MLP neurons of a small language model. Each row is named by its layer, matrix (down: output weights) and neuron, and shows model dimensions 0-127. Each number is 500 + 40 x the weight over its row's rms, rounded and kept within 0 to 999. Numbers have three digits each. A neuron's up and down rows have the sign that makes its largest values positive.
A block is one neuron, or neurons of one layer that tend to fire together. After each block is what it responds to, as a language model described it from the Wikipedia text at the highest values.

L6.down58:514530460561544442505463517494504500565470446442504542573491452495517554490458505533542590466590509590511500534520460525487487430468518512460487524513516525517524536390529576558537447497495566528518500536465565504443544507526532474415465527549544522499522480415485538513511534499458571522536449531550486483491511475501483494506493455484558465509435436498509576490516554546453479521443
L6.down97:494510479487479453543523530495483549461503482378476508501467516488487433487398477507481549461487465566483536545550426471539407458503452534519496606472564510502540519506493481520523549498527594529500514548437489494465556484518575520454566529496500545498474466469519416488516459514439518508477463515457513523520501489466455505557544500536524462492468553533434470409469523534425546475465
L6.down448:447562474549463543517504562548488603439518516419517511472445513507489470530453493487475466523527480533524563547446424454472457506527437562445413546489478553534497468396485468493545531561510500509454562507475517508509521497458544572462559505455441472517490514519460524442512552532486568535483544501510410516487487460460494454577572494475545454485472561544531474468554504508465451477497
L6.down607:482472516492487512501511431510459501432431438486586517548461461484487528451443438552501530466469534442539471481574555534437459485437507541419479571483431435518462514512505473495510458443485532512489430476503546411464459490488523463530583607514464498540514510482514494509552483451504524513475446576498487479468532489537436453490540458545533518432455519493519533480495542505466411487535
L6.down621:481578551487579490512497547589481535503587459495524488521471529505520488439502530494475504454472489487525546446462514533499480475450496583475443523520462536528543458456518574443507571494508447536485462546457481534585483461451463526556511538502500485453522507448538461498571507471525446468453538567477607544475506554568550487474447465516477467496524555589467508524473487552473428487491
L6.down635:527502436454509416568482555439494539492510445455477498498537490504497459450446523448490555521502594467446485535474452608630441482524497524459527509526508514469512439504518510534501537545516500582492493563504506510501506496485513488483485565418489541550526605459478410473480486461446487536557471495524479495483497480553470517477581543510626373469496508454503468457504472447439519467531
L6.down692:557565468472519446548469490496507533480493474493514418490565515525528437492403530517544490528425523513554498468482443483522481442436484495455516511506489543494539462472525487469481497503469505474580477435467482563509563545559508466547464571463394593491400494471473505466520478524524462528455492522440555431472499515514458449504415469498558473521448464458547562522473528594490468500564
L6.down828:580530512507489525530493523478540494500458496493475502452498498429498529464451443562535511427559505454397570549555486511517520482451475525454469594547499471520474485496482513543464460478528528548523540520421552522500476415463507470523463516486567547447465509494493539493517462472445479477505480571501501558486481496541610470495538490577520559434541533474572526422511549440471528454450
Separators (table pipes, commas, dashes, colons) right before a person's name, mostly election tables after a party name such as "Republican |" or "Labour |".

L2.down607:556545502536460417557543460492517526533498493492482496502542421510462489482481508498411502531454487493561449556473541531485459514476534502493511447541473515517486470403504533542507539511482470491494545501498552483571461432504545523522526555490544457397460566485507555514474488433456462490467520556506467489567499465511490465483555513473517539556559471536517534545443507473530526468530
Past participles right after was/is/were in passive clauses, such as created, promoted, published, appointed; weaker on word-initial pieces in lists and tables, such as Tr, R.

L5.down62:528524470501507550473503554464524438472491491518418506508495516465472496546448437455504608549461546437467473452486479513518482558419562489532522444522473543553506510555467573482449510506530432489507527543480454491532487470491477527503453520452564492511535476559532446492532505560534549572446526407517516503511521545521494472508540490510433493516483474540557485485478541471497508506494
L5.down131:476523440469507496485527557496525432504488514489536525491508479515493477484520515465503441530574541526440549536478476475531517493493499468537517443409579519460535498520544579553501539562449435583539493421561551472554468563489499447498468537448540518580504475517510565523547500505535456486523517431538554553483506505572476548499499508468530506507464557502558623468567499521517576455539
L5.down195:468457523482557498497511527448458413454563542507510446470521518454497546491492505504502572491500522495429476484508474507524549567485524497563510495549611570528537511455472539493473531499427593471551452526491562423428455433519481485428487472458459515507521460489496497544505497599538440496486539471433504547479470448496519516406467496543477548461497522501462519502507466472480462494493
L5.down263:468500506526502460514448483528513482496464469537449466434506512487543413556519518444503472500510541460479508552441482550498442464547456549454574517518515457501452596470537498515474578567510448544459531512648474544494482448477482502556500445504460523552428538522486546530471476490538476537503519511514566510573487574545553507536481516503523502500474443515554565556471466496448476515474
L5.down283:501458537489549476470473470511479529512544523467542527501476430460465511475505497521529512476519556445534512504513460531503501501466515500575508557579437464496564517542489558543514506549457467525496529445538468520463499475471520469524506482565559487468466490513475534446504501461563419526556555535446398511595542459511450506524480591453551436519523551525505512568487535581508526501441
L5.down297:471527498546466499489451477461538528516452548488482423393542460506534407466505469505534523527575468506556505421526527482422561524488524434519461500493476539490498455552541480454457507480501491515516492545435517502502501492474508471553550551510556529484509552536552551475481537501484540518581450417529526527439524473482471572508529545438570525479430462492448487569478498487508449458493
L5.down507:506492440482474508509507512554455435526496539557555461501507562531501528451511582484454439465450561456574503475491524493559480519471517468525476490508425402402553533566560487517528500471490450498546478476439473515475480491464508472483506499551546506517443553495448466530508483412504523477470504486524495474464515550539495523574487527481520496402525557539554516495465552487466494490547
L5.down527:486560521434629538503530485507494530453615518525498521471476500560430472522501475484463479483470532469488572486572510526548488518488463518480511484461462500483515471549507553574518457479564481555472540450412504440525509557484531484511512480486501530451518492429461541492499461443513501528460514499492532424532449454476521484579521427460439476511540477514528507620469454500503515503554
Final pieces of predictable names or figures: the S in U.S., States after United, Carolina, plus closing ), % and digits in tables.

L5.down84:514490512492453481446580514547555509431488506563481500472455436536537470520502488474425588463470475524519460453503476492529454511520560482591496488428444441492530500496478487517511460491461461496501530492468530577459477556508504486487503448480515497488529488449526416566471536512490519493514442554501479565510530510444513402481461530494420491463504560516476523554445574501501502514510
L5.down147:549535486479469481475526558533439436494544534535489546533459482421430472522480545470570431499530477490508499514501525513535441546517483504541435460533520487459450494547479442479459527486434498522527520590446525532526469462525527563512524570463443458553493450421445555484528478494505508448512486450490474533490566539509548522471511444439528508521420486582485502573414572457490497479439
L5.down221:476560472550537452532447504475551449430564448566506556471432509498467461469563494423489494494448474491505502568571482508471495581466500462533576493487446603522514532496432473453526472507455488524550490493532463503490495509496544529538488469467524535542512577441491506461527454552490527482476484513491551447506558468433503419468489545553462557520485502453535501458463485548504564525512
L5.down292:578435522534482502445489490482504552503547568499490478519499500518495444459510491493452468435434472477541446424501508550497509437511452477516525525504399478454479497549526476429461558525478508473504420514486493532498543431514461508473517547498454448606452517503476442512514477487515550540504526422500493522532583531495530465509466577521445490508534493471460448557460539509471546531505
L5.down498:527565501501576516500515483513537456465535585527485470497484427559441450579516481470486499501505552485494565510580495520532497505525450529523585518478433521581478474450463529516515578476501544491511556444545438508474479484443518560486477474438556547545469538476478513482550530462426530368558543502537429509454591543471463453470505475486423511559520528474501497507498542548553563564505
L5.down598:517588531491488573492488529499457530500527538481503537467506537485501500463528512488547473504501500575425475513518504541501454476524439489564516476439502508471421451661549456650556548538553470504493493452490486460499512508439491586463468515486551515530520507527485503449557449455474493481503512457546449525488538506400466454499610459482507460530451506421556471474481553457448512553541
L5.down644:517511436406464481496486464448530515509434404493503437575577494531500478503463484506464527499513488526477488474505510518414519490512542468485514543476419520533525536422502554494418473488579504511513479545484541438468508501485533502506589507544430512504637561506434534484438503411503568419536537527536463560488542487468533459514482527500531506569560499462530477527476526536458508555543
L5.down776:438482512502482527491466513532454496477487514465488470500476518559478487492431552533529454529527483523475476517434452505531491472481505499528516533499522525519508451390494545486518401392500490522498505416481438471564520515400459557459542427484586539516498544435507477519508489441514494473515518520541490491498570624592509503606522474545471559499581503597487498551503598533516540479491
Digits, separators and pipes inside numbers in tables and dates, like vote counts (6,2|4|6), birth dates (born October 1|9|), scores, coordinates.

L2.down433:553491507555506512516508472480470476569514541461558477495517479514484527425484451483474445555510509520504539472515497507484491462581454477538564517453487490454498530487484532462452478472524487530583485512562451467520496439476481481485514391455442499443424523572470517522504510467475521508523507555493583543591466553483520498559465499503537403479492454477470526474500529501430502486457
The space after a month or day in dates, before the year (17 January 2017), and the hyphen in Arabic names (Al-Nassr, Al-Raed).

L6.down168:490561505419474510520460545512533495505447611489532467490476572504449448512501483506533534527495527524591521455518515524485468539472522534533509483521473539455502463509521531479537565481520505501493450471514512526502506500489524541502487507520481449437537520611510448527482524515523504409526556457540480474494525498449505487555507533478544493469442523493446496573403522496485452487507
L6.down344:493513493481530562506510520543496535524474494401466508470479519495475497401484446538497502443482477511553539469543436519495494521480486448465481500480521538482506470497500509432457446458544558488557488456528518456472535425471520547462485545493505534490537492433541552416577463523484461488482512492471460471529481499468523374509444484508492563489534488505532515527515550420546562542489
L6.down351:470483534533479561576522545499537481454504490426518436492498499438485497534468530544491515504580484533484486512584477493521441490427469586545460484520465487497534523660516555467541533489520516502513531511504500491465515488450482476508453518517517470539511470508563470472478479546507497490458488443523498573457471449543537477520566519526560537522476485487517494384449540548457536545467
L6.down414:452591435544455500485543456479463503496549515508526448416454483495525474554446535487511477525506501576470499495518469408509493497547497446521485441498453396485533489540528556519515575534518498493455458438464500565471507485486511529610481509568534456467492477540582467534463485431489529471455443457477520557533492531483548502510478511471519456506532517514455505403508520546485508498446
L6.down495:517578502520464470446487562510510476413462553475451497461512504477439430478496506519503525469479472527551525490500506468479556503522483510489450468464474469507507517489495574497411520503570495411500506490483508543553464418531489479500502456473494623494580490444523564477518495476511426391482492509493455500570472531529521475565491504543444554521497518476545495488483460557511450515507
L6.down515:498447503572553528504527560527529532456572454547520477447529522503546578543493524427564498475513492470478514506536497463415542506472472443535530533538539502467427507503469532422493526508476511512472508382495551469523511520478522489502586449540477502502476508537550519515486513524500524436448502491515498491510486492502512520433502506414555512584596540468510459442553574533532469522497
L6.down614:578391508524523589558550580419471543543505432500523447499505511513475504502581537545533490486522497520533517466500481462522514471567419503541496484447498510485534428518489459489475559518504535485499527523572512500497545467444473525521472436515504527462546527499478502566509503467578489515446557471509480463512502530555508441504532520488528549503504474508443448562525502539477528526473
L6.down691:573570516496517545433424496469379496522554492485460539517503516469527552478482537452566470476469509495495476530483540502502496487490503447535500501526531488463597511537558515553535524485528560519587471516511471451540460438539534502450480488518501517467491502470485501606512512485612553489513494518499444508451508427497458532490394489480527444441486474552514517600486507459541518534480
Closing equals marks ending Wikipedia section headings (==Geography==, === District 15 ===) and the line break after a = Title = page title, plus some byte tokens in coordinates and years.

L5.down3:508525508500450513507550513441509515450602534468489509537511550439490463517500526469526566503480558505507472414502460523468444510501481534414484534562496552423486538409493548452486499533445531470502478489443452561501524455440520579511573488496519487446453499471525461499469509473466462513482446545499547452563471486460492453493590472495511536436473548494518477435418525494525482413539
L5.down234:487491476505547529543409476483545484492572450464498471470524495539520551448494562567476466449455538502428541527478469550493483427563443449518475525474574515510498476420575467499494532487504485514481545503461546524441526457509563473455522574494526492543464536476525473431500484500524521424464497422490537500580471475498528558477495491461559494529499484462500447427467494585482493473522
L5.down240:465533511530512520468499486518545530439521480401465478564518535516540451488480510484543538445460529482459553654568426458500423546435408501495522540455502526510529490470444498473490482478446489480481525466454455580486540494497521503495591498499445533460403501573472464489488460505465532548487538505467515591471511435485465475492511441423525490507520557496526517379482473441513486503491
L5.down365:500513459434503490498487537450451463521489526466491534589563590523524482535490507506508524503527505517473473548469475457451533448471473457518424444423455493580524524435554511521471482499470475535535465487479520490483489524519532484529490521512521483459540516597457437459412470419528496503518469495514458470472413474439494530518531562509466511547504498520535538508550597562513535552475
L5.down538:497549447454438550534528611456499529537443544511464493467490503505533516522513524400487535529534466510511499521569517491481499463466540500499535545522447512521598484409525542532452489508431540556466498447491539578542492493569513472541489501540500501483547537451469449567499480508558475495509606529460428444434553533495459503526464563581547467440499503457504476464513481576519578463521
L5.down656:455531505490561496470444509496520510510416502494490442469497497485565448541468466453489457586441532420531562459571501509449465541525429512475483528423475459471527484561473460438444495540526548543480557511503450550522541524477546509491536515511504473509473472477488496465470524480517410479519480480462511443495467456473547426476507464494520492546558524528487415573527555510493487498513
L5.down744:512462529524498517447526515494581473524523521526493481500543479463505552451570538483490451498538460543505473511450509513505517514519492502526591530508541536529529459539510491457524592529493491572466522498530518441549501498509516518514413549499433578520499492497579521517482556471496508438540473484544475476524482464565554513440537537540466526530565500493516509635520476457630436551523
L5.down785:541509502470537507401495498460492489527496468449469501520431490575548490562511507498483492486534514519476555560469529475500432528480534490550473482438473542527520498581481493490466468458525482498453450466448485505472491487438522523532536500518437522470481490541507437478538468530453490502447473571497483471575533496442517482477545478551474450503419526520535471434460553488525514431481
Fires on the token just before a person's name: list dashes, table pipes, country codes (NZL, SVK), and role nouns like catcher, bassist, businesswoman.

L5.down260:473526435483482528507466458564554535563558532515513515528478559545515509450510521475584445471502479459516471421459471531474556538512470503471481484504464507605516485508491513456496510489565492535465516531528535533511503505441512569522499529539519536480548437559421385489486560530450474496496477560498512515522493452533513527548481529533485557545549530489492450683517498447482531484485
L5.down296:542492505459471531508603550414486490487527504574510579498533471493597483539508513527464523547529490430486478445555544498526484472491465540495484440480474453455481569448470500490539542450426500486441444525504466505497489500528437480507481496457510540515555469505545546570463489528467471450455502506526508497498448441460504502551500484502476467467523470546494548545498537597546413435445
L5.down419:532509602494526517445488509505536584630449547569532520514465506545488493633572547554434537510481509505504471494468484452491552527521478535517491500530559460609495553480463506479387458486461493524554575534425436516485512484493519521540533520447552478449490514539602465520438455482522494511522486535493494476532549442448532458504463507503595478487473553501559472404555490552540475535523
L5.down433:558478484473546491449493525490464475497542471524565543529448487472509414467558515570550472523468518528496512475518509538557502528543518475485539536533533490535515488544482557400507554474508516493457497517500526539545500569499532512532492485565512511525468551530545509512544533479551483485437479427426509457466460524499490539433528508450462549458457485561450492454522445514452547479476
L5.down434:489479423498434605496492491488514560479467470547507519516476528468478500494474495531481488411505502484559451518440540472519555497540454520475498448471441476524492540465419468489516484488510494500465436415455450525446429473520490480489478542499554529532517448530591511525464528540549519456437477494467554472530518534539504480556490534555537490595559435474519509594557529481486511510540
L5.down602:567534512457585487464465550523501485470484519520482465504442558583517464489495475573524506459522420446557431491534526616476464485494457482439499527474478549462474490465478560506502422479490519457473396473522530457495428505524475507359472521507545487462509469495422489513591506504492571502493552504493498554514531479465422510518503484468508559515458498545485536526453504477586493525537
L5.down637:510504469498504474502548494546562471454551532550549484463523505460513517511492505443488460470476445475492498474412490507547505514572458520491587555501547501568460518537486533512513554499471491441528614484428535471503458497578561493562519476448514520557506495466542510535528483534549526516477473477514536551492503509473432506451526435488577468542482504491464460470522542532522489442478
L5.down722:507518526463478506484505549508502568471515501484496481477530569441568449516540508401444533449514572479480484467444492531496479433435488480499533557564532517584496579462463521543496473450542508499513554487480507435535562455437514564444541519507554502526519473515506505496506474545442434476406465454485506498509402458511478486513540488491463585415555557463509517522537446455550526475446
Word pieces inside non-English proper names, above all the hyphen after "al"/"Al" in Arabic names, as in al-Sham, Al-Raed, Kim Soo-chul.

L5.down170:508422482482511553567495509492516521517578352451602470566521561476516490529495496457482519441462529469497504496457445456563518533541450506524583480448504444541547520441468468493560516500535556502559415599502469555521569525508539449507506461537536512522510565486540479564471518514519491455565531478455469559511479548449526477537490462503452494561522452493553500409453526463515464537492
L5.down205:482495491483532485530539558477522486518523543448494430568536562429455490451464601443482567471487491591493527503526517498457529538493545540546548501451495480500489448361435491536499498551552545572501464515497516490443492487510475538485422495477506474502456521485545525495480492533420416439420490484454528565517491440547530527480593543581446523533494472522478503469570538471518524502504
L5.down277:541496581499469570530501457468592510420475459500508526511539468487514467522486522542520552450590484478409516429494531500548503526474523545577459522470533510505473464431472533496487480487528532500573479487517444498541525460521496486480627473487443538568576472490480517461511509503493555499454486479483484495462467506470486514527472520446482485513412487524487494493497513494538551532534
L5.down290:548493499513585492474467539528485475554479525428492509471469442494484529547587406521501509458498490506514527589514476473517522483518485523546519472506383548505422392536452492494438513460472492574506451435499461532594504469483446564581520460432471455532510504546519432497432493488487470451548459530476496452464505498493537541524560468530488464497461505526507452526487470454472506494486
L5.down467:491584537456471494508436503493456457510580432492483537443538501473551502511491464478506472493543527520509604515501517498513459479477546483549519456550436530480524504501498460535485483510460523518488472457525405492526493549502436505568481463579476501529415551521568559453451522546534575550540460451489537455584480536509473457563517460508452537503472510509438462471465436468459507478501
L5.down471:531448506466517533507528454545459538572444493547526474492424566528475543524535616535514521408499541587584494412504534505489546505563518498489480558534534488497450526419564523515531538479534450546530541500465473453500519529514547500579501420510548519463431487394510543551507519452454544537551566544526518514515542532486522421531587512463507531528533467516418510516510467476513418522567
L5.down591:501571501496510488466516515460476468505556555525481514517406461536495511491531535507561491469567481440474460436500477470482519438485448477488506529509449541501512566476480536511530464489493480521466486541433480430509453459518444468397520469493468498520509485507467503467458480421499513498513475491498568539533497505394414486589433487491494443517504447529494486685536515512461526422481
L5.down712:458480607484494497538480513505413423523500527493421535476454485544472538483586493514477492507515531484573494467513509560558539476479495452515451456490451505473475485489445478516500535500473491465517518478538522520519480499485459572446501496502516492481526525568477472528466423486500505460446522507507571556544400521563500544499432454517395498491523511540516478446491454454498527599551
Past participles (often the final -ed piece) in passive constructions expecting by or a preposition, e.g. powered, funded, Preceded; also line breaks after article-title headings.

L2.down186:489415577516553447489521461446452501507497514449525481593575465488494471487479494491473465553590553452503522458453442557532509453487510473524523560514508497467453533560428462551527445515524525464490509486553525414454506531483538534479573527437499548506526458498536511422484527521433497541452528470542476487538480503563490521558453451514509516513490531486474541400519564515507432584519
Final token completing a country or place name, strongest on the closing period of "U.S." (also States, Spain, Chile, York), plus abbreviation letters like UAE.

L2.down438:537504508467543473485490553433491513506480563499518479497426460497536450457517545502508499479495525493480527474452468491458455427444468565480425553507472501364503447478453497488490485487496540561412509509553476440453550543439532512514504491483524506420403513501547512458508414522547518521498542438500448515506541437503558583446512538433513504567504472473539526454551433553494503467495
Mainly the closing |---|---| chunk ending a markdown table's header-separator row; more weakly, punctuation in structured data such as the ″ in coordinates, colons in times, or semicolons in stat lists.

L6.down2:569511428477425506512556509492524534481469527442457539494460508451517546434507492478493484493482493434583576448507602503587497463532530457484571443463459519559477467533565495504430489525478493460460508519558502499483511486538509538477532414550451471464506473468553571472498493533515502498544494477477515543487508502525531534502421498487478552505434556477594490533507548497567541455551
L6.down140:536552514586489491516456508510446515457588472584462526467512544505550487524541484468489523483479423509502534461483536514495488539520481518617506557521514523534486512548544492474499464498507530491456481564624418508531587555467489514497551450500483510460575418515591436502538461441457500493526566496576481463499486482570410460471500558483525475610491472510586545558557461568400496500557
L6.down334:440527474518494489444510468561640493524527441464521473472549495573440425541541498541463489491503465565522550524452458516460447447503607501461457495492490501497486447544533474543492443561544543512439492459483548478512460503486513540543442482487445477425442427460498419472485611465518472491563502452465534529520480495486464457517456543541461516511452530518479537585535489508450481543486
L6.down465:544506502505513529484460496528504486410505539475447546494486502499522503495447484471509482485456458497515474560466518468501535465476464524500477457524518467436503546445513462469542573492488593525506474488460508487531484521521482480473506465519463548552499408461534488527480524504495468484438479505496525550474462467452490495554498485574548482477522502465487458512548494502505444437472
L6.down509:526527501487489466475546508560512504550533459489536474515477513474488534525544474504442582521484491517510541460498499535461503491507481466494475500462514511513497493556511552494541525520485480448544534496484486399442550513552502449352520495479460584543514485452514496452478464525471480482439463508579464557521415457508557494513487535589430481506468408527506519644469501552460457501454
L6.down617:560572503500510507511511519565477442529514520521503453427468492526491537432477537496516431499477517519545469454450481594510511494492435507519524545493515499517416493404512494506490543521522529471495469589499497567537496555508549484494562522616483506449495539441498537492568472497520544544476549494454450543588528445504458540433543458488517570453526534533448493471493433513489491558565
L6.down668:502438504454568474442603498535518536514527529530489522457593521463516556506447478518503534493506515512537465504506562548582491459488490473514505484579496527506507503574492470507519479578495510450590438457485476558511540485513554543500517518529541502568570527593493532512495477475545511451543458492407544541488485538526479576526499544459474479522461509485503464488479452480516495500495
L6.down673:514484488500535510548454539486539441497455503473507382512477467443548473494483464521546520501510559474470461546557500498480507546456558529475545484453479435498520432404425497517446426468506531453511498523457542532505557482540536492464482526513516476443557516512492485458531530455442530524538386501517495480441467506547427434502568538521482528501541459461513501491419463576464554454450
Mid-word subword pieces inside South Asian, Arabic, Persian and Azerbaijani names and places, often in cast lists or tables, e.g. Jayabhar-ath-i, Q-at-ar, Ganj-avi.